{"n_kv_head": 1, "vocab_size": 8192, "init_std_up": 0.0193, "lr": 0.000581, "final_lr_fraction": 0.0}
MLP neurons of a small language model. Each row is named by its layer, matrix (down: output weights) and neuron, and shows model dimensions 170-297. Each number is 128 + 24 x the weight over its row's rms, rounded and kept within 0 to 255. Numbers have three digits each.
A block is one neuron, or neurons of one layer that tend to fire together. After each block is what it responds to, as a language model described it from the Wikipedia text at the highest values.

L2.down1467:149100175093122144144122122134124135098117135164142129135107134143114090147162134120119150141096124143093111132111149119094151132144121125151142136127158134108085130151127096184095193089148120092178137127121144144104155140126156164110103094083144161115151122136116138149143050118125132134111129087095126152106135125125151145115135133153139104132148140125157098136115163122065129140114
L2.down1496:130114170166145146125133118131142086119145144173116136091123091135118159114105114138109143131116142125113107081186163152152106122124115107106160116118128105135146095120085106134109157143102158134127086126136150119144167138081139140129127097122149152162124111139099144156128180099118130143144134179133148121138159122095102135112170127088089144104136122159150127119117158110050109109131
L2.down1673:158121143142158108132123128132163126123144146150152110150120131120121141121128136145062131096150123157126110153127151114154123137130140119150112114096112137154111130118113087128116126120121155094106156078105117124094167124157098122145119115105108113101115100120113115103141132093134089123116102116127128109134120146076122118115127085128161180097173105128158139143109135124072099118129
L2.down1833:130106134121142132108121161139139117133132132160145134144110159150109137083065162147143156116157156140093098162124109079141144138103109148084122099079145104100132135120144092136112111117159108111167133088140143106098150159113141114131154100122175143101126139137136076123205127158094142145152143135139137108144156125114128142116088096092117110115112111151148124103135145129142123086139
Mid-number digits and word starts

L2.down339:098136139141126161111135142101080172128140092099099150129125082103164100103166119080141074132127141132112126146136172162133103158128079129097083105166186119124151159119114147088129141133153139121123074110131184133075122104147106118125101126113134127104119116130085147124118118145152158124150127122122121150154146091152151100128141144168147092147173128100086141104190133093145116141158
L2.down392:115151116155159097140141107122119085118167141147125112093164126128119130140138125120120081129123099115136166119119132167155183103124143139173153135123136141104159138091083149151077112107159145141094130175151090172116116105145105112097133141103108071079152130125090098127065091122150169134177102130099153136123149124142133140088122129118111078110070162132103097123111129107137125148122
L2.down647:106153124094121166135109111155097130135152111089086111155122075156154119148159160164143088148121100086096151124128137167148138131113151146116074162125153159153191123167142141117175163120150106133098144112133152132109106165088089183106136091103111109135092120134134156118167148142118091123164128114070119105129136160145150168123124180123125128133091157126081136122166129126152147127162
L2.down819:132116145155143129133137100116129142121202139125111127154146110106126130172128114128156067159120131090170109137152161151121152137147120142135165129142126156114137151118163145140138166126135095111143119156110125139092145104168119101132131141102110109205117100109147161094111187145109112105153120152121086147129119128127193106149148157126119128086139114153135095143149162115093098157139
Sentence-initial "In"

L8.down184:146152146193092121159141157103125126116107136125148152125156097102151172110122142127118144128162116195110124132126116164127162149155157099112114126146145138092098112120116111137110107116137140159145158152119152139124122095138147109132152116101073161097116104094134109112197127122147148148124101148151086118099133135107157144126127102132147133103128114130126146148110136139167124130082
Mid-acronym letter pieces

L4.down139:123151139086135112137132159126122098098122146088121113178147162141132146128138157165127085142098109098150048127139156139149136146093076164156175126084115139099136121110109155123118127093133116120135118143111108147136109149139116096121115116089096116131128119107161101133103116140169159163169140100129126150175132118131115158070115145120092126136126132134107133122123143074137145159121
L4.down178:140120121148099126137146119186094171151117115145156156131169114119116113082121160132140091139104108100143118106137175084114103139100118126112091109168170112127098076148105106109132115174123117141138146126125111125105133164087109131122157118142107133151136101103107120109108145138166117095149078141191176102095123104152132128141167140142148180131131112096101142104107139138157117117137
L4.down332:112153144121129140154130148091105125171152113160137148126151149153146108128124139101158093161126092151135152145128164089152096129107139141093172138128151113147096102120058133127112126153101113130126107134178135104092069133138117117118106114125070115112134126130118138125140143144151131091128147105135119091141139081081148132126111167085137110073139111166126132119158115132169149141084
L4.down411:147140109116144130163132155148178167125166151169132121135152146105126132114140113173110162129077132144079134076133162152115169142107153135150141120118117120097127125141076096150121096128149079146109109134119136102100109145108141113111148111103116069146116090060175120098145108149152145147151134136129149143182177114138161104063126121160122115146161133107167143146158152118105146143107
L4.down499:108120138149105145137148128112097169157178114156132130115123116148142155123123149150163123097173147166166094137138109110135091162088130147138133112129105109126116157168176158137172143133127106138173121133146149108165083105166125142127163121121137125133121119127110127105131102111134129085170138168150122138116118125087119139103126118141149099125151148145132122142193153157125149075164
L4.down604:159169103121156115141147136142131152136151119097116134144171149146146139169136164115127150113091151133149157131122126127158138117143126141119159121130096162103164118153120124137104139109143103121116179118132137111131157129106109124170089178106155090140133167126132129148098101090102149100141150170135144135100112122154152184096098119131113126116130104105163132097138101126113161146124
L4.down712:097168131119104123162151177128102098133154088142090176111146138144137117142170154113155087127162115123152108112112149120138100139107138158142146122154121162072143117167115154106139110152093134175143146099130101111115112155135105116115120124074092113156133104139133150126113091145149124117132133152112130144132133179104150160152139102155087143093161153150150118103113125121116111142140
L4.down812:127129157128132110113116152153197141144127155154101127159130078141098160137102108190135135135134112125140110122101130119088132152112136142101142132103130119146146145143154123135156113164131081173157136106148105138094143151141140116162163148145122125110110082087132131161147178150107142128148167149157156115109151122110121111127126136095128140135161128115128147163149089070128115143118
L4.down828:087088134087152110110186123139174119111143109147146167166158141155137088086126118151148128150138133144103121209128166092136116137144144142111157151161116108133146137130111143148135115164126082170184146086088095119135143143115141098126119084139162114151133132165130117132133123139157154129150126137110123151108138147133082113132138135093078170132118145118158177158144140096145171118127
L4.down893:110068136138124067129140134163104131104128120148140162109153121126127168164115106114140064134126131099133109098176098128134146086156121115164145141123124115185134138107096122157133121108111151114102141122143108188118175131082082132130110161116139115128114132110130150124114136155116130126124130115163146072128177093157099145142132133141142149125155152101133120154119102152127124069132
L4.down915:128102170136109114182098132141132126135119114111126104138135140134122151148124118143156121158151170131122158123119139140155166135120120108128128159117127141128155155130139107088146110139135134127118119099166106138152117104117100135121133108112149134159162105152139151148169102122115147143149126126148157133140145121124186146136108155096130137102155128122116124114138145092116132193141
L4.down1230:128137144167113111146137202159169123163174079108132124150138133090138103143081136162109167152125117103155117113151141132153112091103159076135106101118097094128148127173116164128140101137149141137081121099122114107141116106138131131154141140130174141139107145102157117077111130092116122123107183108108127127124140116148085116128104067124163116106148146137144132100118126133111154151131
L4.down1265:144184148103112156127181143122108124130145127131162112142118108136107107160090130145122128116106147149142101103163132106147105093124149173135119139126080092110122163173135147114142140150107133130156189089135106094120120159090136159131125126100115127143135113109150108135150143112130213116140122121115137096159123076122120141110120086097130072127134149121138144148129137092111120139127
L4.down1369:144146100165151164172110161119110099111089123163122115117101141142148135085114103177132079112119142161144123137111132121153149108101125145124142131113092117128112129157165104116089133157115118124152153114113150146151115127115186118140112091107107108124137100164150173127207161166130174139135115118135166166115115100075107138104129123131123122079158077176153140160148108118117114130106
L4.down1518:115063078136122133142095124184075120146110110127082120162165141096088104079115167161105138123147162104183123110122146173146118123132107109132147103122125112132094151152102140119120091128174142093123120127097107104105198103137086106120128117150140137107112132118110100149167158151092133149129137154133156132157158105133148111156121118117125124129100133180125122132106162081158142147106
L4.down1837:122157095128146084107115139128113177161167118112147168126112122101155131153149128120162093125129170129120117093138099151091135114100134173113143158114121094084130127101089163110152150129111110158131124082133077110140144093154123083113121122146123132111097145113152101169115123162130119074151100155122123135129132124122140098134150149163140157123153154140164090136142068142110134152128
The preposition "in"

L2.down322:128090140123116172118119111125099117139162128140108145091152119135144123151150104132152147091110131130132133092149124098141143114149162134082142120116148158131125119122175146103118109113068096125152153137127136141131136098119131122120083098121133166140106156135152144182219144119113107095101128176114115142131096104148137132111118175119126141144115123141201095141128124123108142097119
L2.down611:111105144128132156118141144132116111114092125112128139139115091122114128125133131134084117131155126123123114153173125115155114127077172116086100118131121107113158139133150112135153131141108100146143120112182149119121106100166184104170123076144123141172131097132151109150221138112108130112125104151140134172107119156078156098139147135174148150116162155150108143114135146123135107155126
L2.down653:127107119106108166091164139154105122106146085137149124095134118144107115131109143121152167111119107128154082174140134101141130131144146162111123119126129131170142098126139134075142129114099077118125153148138161157127146163087090082117093129149124167139118156100110158121214138103102135146107138148096115142131126118117106133124111139111113109133135140172156122134104129133132137077132
L2.down786:125087146096109169113128122159102140089129128135106111134105142127117098162143119124124150132130158133132109135139140131108168155137157142131128123104112134139111112126156125107119170120106093132129114098121118103070124148115106097186091120164123156143126137135104123160255116121080136165106154157118112173075143089114113133116129100160116102134101116090127124112088104108141149120100
Clause and sentence boundaries

L4.down89:119147118147093110128118122094137084140151088154123164102128097138161130161161109084089157106125104117110137101142128114123081102140132138188123157090115148129132178136112118116128102124148096093144143107070167136182114096150105099135170166124142119068108150145156081071105122161160142128112132125129092131132143142098116115120163094132146127116149166141124138154144130102126126071149
L4.down141:133140130146136113086137103118094126101126141091151080155158118150163139121141182115136126110087125110133104145110123111100138112130121144123118123106090092141119120111129192119143170143135133118131120124126183112183160107182146088169134145147126131131117088149168126147146151079135145085153130133125134124160140153150163166128189096156105156083138110097112149141119127187137142115113
L4.down272:125121099134110171185132096149156183128104095160116151130126146142160120120104111186123107121108172113105120134124145128124140122097116108104159108121136139109100165121093117123077081124083101114155131130092113132105168086142139091168099117139112110142099117133130110157135150093124160122121108087153123175093141081145130128121109113101112108154117109154172141125129160123117141164129
L4.down864:132152129128050073140113111108117152136109134146120133169123141122120146121108138098133084129117085128094149146116160153126118164146109160113161169134082108108120130124181121089120075146144093144111130132138117165174123144098128157082117119158154134160105093119141128173143119102132113120142132131116113071154085154148127121176141088075068121129112168113109118125163142100115133140083
L4.down867:141109125102097090115108129143097116131120142118120132123115146128143163131148144119153140139170088118156137171145102131145143127143160179134132167104101120109143088112099139100165099146110131118122123136084176072174125159123136133157108143122133118106106081136127163138170170100170156119127151096149088113141132088073138093115144137108129108121144129124118141141080084147142149117126
L4.down936:130145111116094112164134099142091149111140123168148140140183109152165116149104131126113121082149126155130171126101146111131124096112103125121175128160153101119128077146135115150150088144102120123138133093100180139093144110146152125098142112154122155109114118151124091151118103121153168140129157131132116145114154135153115139078103140127153111136141115100201152103126145114072154146124
L4.down1198:137135166123101131103157108117137090136103119131164148135169114162090100144102125141101121134176160153068145137157102128101111120102112109153123144128126140131177153102128123109155138122123121138119152157137126144107120126138143118096141130126134149100088101119163091099197110156096160158150078143083149109087160109135133155117168146145176105136136144098134115172128154122106083117073
L4.down1264:122120124119091153148138115131154121148129096173109165123144107117131115119151109066126146108143112145158113157159143092135110119139137106092123122129130110163121118172139104232160125190172127118133104115131124123152100111109104130131131102162149102137157129144110126117097148124151126102164139116126115087129135170115106151152133107132141165090154096110117183111155118065133101123164
L4.down1267:134090138142110164109174096107123112140168150114116116086121135143128114153153129079147174108153121132155092114129181131145116113119130164121160145085092159188134106118123139144126127084129162126142126120145145139182123152141103126112128135110086113155154130071125130091121138134092096117077110177182090098123154113116128106094138119103133170124163096100108145114106163146114154149099
L4.down1373:138152170143164128081118127129164119151129133123131152121109101137126149138135117136126165129111188172129078148125130122097159117143129138163103134158125115139168098148140148119159112129097131162131152123148149100115112129146130122125128144146131132133128116125074096092148126126090138158152127109104122160093114135093110141146132138128133099106115115130091122139097120120084134077106
L4.down1528:122119121125122131141126099113131146134113139152142116115105111139128159115145131119123123093129109129145138137093121145137154080100081080087131090113121135120131153111119154136178145095094108145128131143163137114109154118130157153127148142129116072110147126101141153143152114109135131115145119167153112125137149148132119156121162135152072144096108127116124152089138096152114127108136
L4.down1753:138128165119161108149138143089109137138061137164164165149122120083125149161118127132156122105120115153153148189090121167124136105086139116161096114163158132126134090139148146153131129099143087173143113152131113147112111135149180130141135097104158176120157124141144129147180143139084167088139112164125121126146111121161162128097157111116128130150116074091099162161139172119081141106118
L4.down1822:123132120127128137138151117119117148163090165141112107124097140143130133152108120151139095139150130151109114141119148164168075148119122133150116097076089151102117131088092124134109131082163141095135087116150134152152158091119191107136132147124150129098122156140133114098137131161094132118132100130092135090122118120084144149113108105119120088138169102103137136125121122147141188116103
L4.down1951:147133137150144139102133095113112112157098108106173162143075102076086121126121119130168133103146123129109181148113151122138148131113145103145100105143128133125117118142075132157077140145126136102090159164125112153171131109121121108129145134125182128095131129150123115128123137141139155157149092149096109110094139110138138136106171097147124103117130134119109129125116146133105125149143
L4.down1981:122161150119117134127134116142102100107097126125120126109090103139170155151144152143121128155124151160137116118111156124128158133074114084151140151184142158126135104108104171147109122105110143121093148169138120110125123123110129139153129132089095128175175121084164127114080128106154132155094141137117147142084133082059137114132114132149158153139133112068104096151128092168088145099112
L4.down1988:144114152158106090158144125124131146147126111143172083135135157176105118154116138100144081140130095153160106106127169127167144133099120056115105138104117112128128121129121088094102157151122080160133143100142108161121117163112099117124139152177140126131081133140122131169145128143140147125077155155125106123154115083099124101110155131123144116113115138090153133136143165113137133128138
Dates in narration

L8.down1012:123086120162145131139158142125108156119143144110137167083108116120143122120154129111119108137126133169153128161114126083150121097126166140133095134145130155111106117117089102103152117206101105172116185091147118099154159164131135135101155128140078109112180095114115118126125150159148142102075126126169106091107084107129113135121160112124113096110121155131104118126162118138089139138125
Word-initial "in"

L4.down9:111137112122087104122127138098112139105100115117130105129128111136122114094132078184140113161186116150156137082111128131128141111078105125105148104124134119141155108145156133111154129135127181103138163096134135111070078163125145181111138113160110134096147124121070117135153135145129132090148116107096152117147119122112125105114117146126140081124094156136174150146088115092143126129156
L4.down44:123128105161108102091164127149151095106093145174153157162141089158104137124122160120144150144158117115121146103140088148163137118124136124162134103106135143123121150118118107134182097107164121171116106125107116144145136123107143118117089181130133097132147119162130143145187139127159136119148135118106165136159129085157176097104176092149104115132090138128098077117124102114150133124089
L4.down72:113161096152138129127108117109133114124129117139112171099135063079134115140126125115109139137147149110150147109112163121133139141116113132133128163129102133152156144124160091121164143101114152099138145106110130121158103108148148165107128129099123122106130124098095103134140139118121129110128112106167142146110140181107174110133173134147135134122153167103145112096149140126125122112155
L4.down112:138123117132118096138090163114137131088157088097107126101190141121153148110165175138167137131146114142132119125095142128075108134109127157141088120112130101120167200113200115100151161175104114119121128144128131157114137111117148172120128129157092141155101117148099087164178163154130130074162124122150163158150126090125117089144156127139118098117150119135110080132126116115117102158135
L4.down174:119147139177123114117134149121153092147126139099096115138072123142194141094124125117125123127124161160120096129084122144113156137132120124108118143098164156068133139105121147113124094095156130130136173149138138085098112133175131085133088160098103134130187109079154129170109092118115111163151135088117093122132131187067121146120158161169170125105123157130137172160131103114119138114119
L4.down238:117154090109111094077122121156107126140148147129151111137170131157116140126124131128105138098081126149163111149123097142149117127108101105128139158141117145180117136139124109124147142122114126137125108147145115122133099136119111112131163155155138133088155124100140112138126161114117146108115142073081105126112081087134071132128115129086134115156122119137163142123134143130135108100166
L4.down307:082170098147121161142138127115147166069094130146130087139129114125122177137128152086073144158115119146157162134165149125135145123121129101103114112153110103135107106163173151089138113129161154129091150117144096128145123110149115184147146152147119130107132139124123129161155135152126161132093127114138146129169113145100145081168143112098148135118127137125147140124106093128110099128155
L4.down318:132109121142147133144150128174132157142128105131100123132140096111146138155146125112094119121149159101128136113115125079119114110085106152178125119138124108112073117146114113147085148128139124124141144173137152114109168110118079119171104142118134143168102113152124089145166160150133125109110147118116113143154120103155105121129099151077120119157152119114123164176108144103138103163152
L4.down412:134129133123147105069135119132138151126101153145123109139121113092140108127102137116137111146149145109169108138144100146138169118100100086132156120130104165097182123144120084128148115072120135149108126149139123127117102182106123099150125163167154127093119117131108109163169114125122149121131110145117055131109091132096096099174153129140143113110140154109151130143100143134116135125134
L4.down440:122148152133118122140089140104143112116137151157182145121068140155120162152099122105124161145111135112123133111109141145146146138133112129139114135077089119111103133097111120145115131118108088121132112161154118116113152123120148094105178133131094121106103128138155092082130134137143152119137124085140139105137157127123138096126173126094145105122139122150126132112137167059105102133129
L4.down738:099139140115097136096117153128144126121168139123136126167184127110143135119104104146122161121132120144147131122103125132126141126099111106149143120136149096164118127120115137134137157077146097128106130100121149130143129125144124149137128156146140153146107129089134103126162133144093115095141137088099142092145116133148069124140124137139127114114162147141134066188094139118193076098100
L4.down999:116129123140119128111107112126159109115117126127160111154132110126129149113133108152136107142141144169125137150112103152085159101116111134086128094137099149155118098124149135125148151128090108147100116137106137153128156169131144136134134155144150114106094117093134113137222114133138145103107130144115164103131147136132130116117179152166071111127151132097144078112150178133121120110127
L4.down1146:114154130100126095124156109110147128136138167099143154137130145117126085149180137166133152078117086112100095118144111156089133128093111145132137088104077133142145084103141110140119104102136160173151162125108162128172142094141114123116120100106156141111118151105161091151095141144129136133130121138116158103104114133133169120097129109132139083178204118125144120146131124124075134133135
L4.down1349:121126070144150182126119104099143104159089144131163107127116142118144096097123092117185134111105132062105145166132162175149174140090109130174121128102151096163094115128129131155120116136103111142095155113162150112089149168135142117139115148147121110115115071149143087125237134143141123156164135121117177094128125113123108123116119169161078126116130146138146139116120176113145131109083
L4.down1435:112132107131090115106110149136106125057184106152130122112179164147089156071131117144131120091084113119077086112123106110143160171143129169074150097150142140162119140173063118129170089095089127177078122091119107151145111110107104153116140133137097131146098143123134143097178136139173161128116124132154169159129136114123157106105113144124147103123120101100162150162110136127078128103135
L4.down1771:126153092110131173142122124133146123111116136116145116113137148134132143116139109126141145096133123113121115126134132094140171120128111133094131126122121112133163145107134116103159175120138177149125114156128141135070171113169128106137116180103116091148092088083134148189197120126133130147139077159150151093106174085129106121164140144194087164107140131137151106119158166154139125087082
Comma after introductory phrases

L4.down34:122148102111146134115160147130104142107107147136113127129093105098095105131125158166154123094090140149130158139151144139128183112130137079106117142135149096109131130143111097100124136165144143136162095179144149118146096113146131131134148158127130119118110143113148127112129121098115146126118146126132129115115105116170120167104146130136114146108107129132130140114152128127151126153133
L4.down285:083154153139158190143171148117104136129132152151136122115112123132163139118136162159117100135113141123134107142136161136119160108118123126122144159085091098080119111079096146101099123104144157119136152160129169134124156200123138116114131087117129104148094077113120116064137135123116175095146122155138151135158156146158119170155120127113093133107122108128113097136108112133141159160145
L4.down404:123128155140121104158150154116140114115160136095173136136153125103131142145136171124097105124145096170078118131143137113113141182102113159117093115146098146104122102144135107106143166128155147089103131147140131140145149135092129145136113158133138129114104178115133139157137101103162126106141123174135120119111140120105165112078139125113123117128125091100104162144134126163125085173124
L4.down497:088114129117112130107142156137066093127134132146153105107160119115175173169093151125145105096137108180075173180121104142117106134136125103133135087188111147142107137112138140104093139106103153122143131106145130169148132148120107097119138130131185116113128110143129147122167155104171128131122109134143148093126117117194134160078130132177147145119152115123140142133151160149138147083159
L4.down530:147182059123149094112123137144168174148110123186142152105143124154159123098151125147118141137103153116127131130130125128105106145124122100145155096091152122140143114142153136145172089161136152124175101088141112120137157135080152164113092164122131118113134126138142081160139116117132104172139158079115117109156131114140164137117134121116155104162084146141106141084101129100160144125133
L4.down805:149126134097159133161128145124112128157150121101159105145129147135124132140097135132184094084099140147106078109150119142143106154129100141145142111108160139102125136097150118140125130162130098124141107130133110131128143137126140110117128105189104140080134130121139111141145119121106163115143143125130089137114134095169158151159114137147155155107159179121140141154081153128150109161141
L4.down823:112134132095108110126123107152173107141091106125134118133166106134124136117160158128111148168142135130110126128148139089168159137089134104120093135098101170158136142127141166080128113118113111134121125159133137102164140132099106156132109136131109153125163108152080172104159165113155141109126166074123142132129129134089090107189100151140128133091108128090119122139108112143159152128101
L4.down826:129126116136108115065136169115117132132118166135149150122148109089092158155137161168121122133124146115145151100112132106132082092145119149096133142163132116085111127112126126145185114153083135141156145135122111162081095130129151146143167117138127077109123141115142108142140156126138092103093172089151091093127113105140128128159093118151180178171156153163117132102109096135129115132146
L4.down843:144109117138144168104155104149124134096098113133121093155092159125130084123112108107134094127137121169150146106129167140141085126147135164115119127075121120141159109152132169107131123147144135123154124153113143141167103166127145130133162096130136127124109120123146107080079140107150150117071143134111098089136086156162110099129118118134117128112107140161134129099092167180089207154154
L4.down1068:108127132099172135124101094134153085111157161140149091139099167085154119111135142168125112123164120083124155118135140145149156138135141104121123167123110160113095139129110106098117129131102146137141101170121113119173119097134106085115180130127104141145120124128069106140111129089127151137153105127112153138114089114084151138118161132155117122134127152142091139147090194147159110147128
L4.down1076:133119154173108123121083103106107137123084148128160116129113100122156130113138096128149139130136135147151139149137141127137124104106078162167088133142118091075132143117115123121114124122155105120151113160118132130118126111166137102151147131118108124097138097140174120166134127120139142164141082152165124147091155146136150121167108158140139111151134141110123137116127138119124115099108
L4.down1176:140151142120161104105111113147103117145113113094159168132138128144144147157138168121094110121141154149081131138146114128130171118111106118189103144109120155141129158165148127134153090119124171110113135160113118180154128127128148118094124128125123121079139139096164127110121157119144143102087134143103109124131139132163122095123130136090156135126124089121133108160086106117107105104119
L4.down1534:158096188160131147078096125128133122096164131163124140125142104128145139127135167141144100091102118046114099134164135119121115124122109114156113138138104112118176155131172164093120163144106133113191065093112128154159147121163101159138105126148093146108161110113172099144160122159190114073133111122138153107121110122165132195119159119112064113109116138119148178169139134116124140162144
L4.down1550:090138081142088129164155161121121113128125118126132131081112142118164128140114141178184093133151104131127107125102146108129168129134078155090173105147133117134126142091093132102089109091141150129116159123123166120140103157109155163108142151134121101126145135159158128146178113113123172114100144150160098136117089120113114169080083148140110142084106110118141153131100101190103192154108
L4.down1651:096122126145119111089131139145112157135117096126119115146149130144095101142096149116119125135116126115086157148187140167138183156098127133103165116108097117150173094126094113137155118135112118146099130196073131144130178140155114159129082110117117105099139133143178134108122099111111097118112117118110132113119122111095091132132146134129128130143144122138104099174139163102110126143143
L4.down1827:118075108114106113143159142153108127151112115162108130090187164108121067154163111141159115117114143120130114134134152155105162129112131090096147114132161168118180142077124086136100164145132149134119097136105139173134094083096146151119125101131130129095112156140126148101163101123107126149160133096106108131125122126180145107143110144136172138180125119122142173118114126115115152100159
Decimal coordinate digits

L8.down894:123138147159116108120160153136107170125140119086112137132154107130147111140152147128121141117138156162125123098133123116105136119110135164147107132129097102102125103107127149107173156090120115126075127167094126124129157141113118122121159101119136124113134087091129106138197155110155068140136105119115128128150150140119118129092172165148106115120103158120152174162141129137118082149099
End of fronted time phrases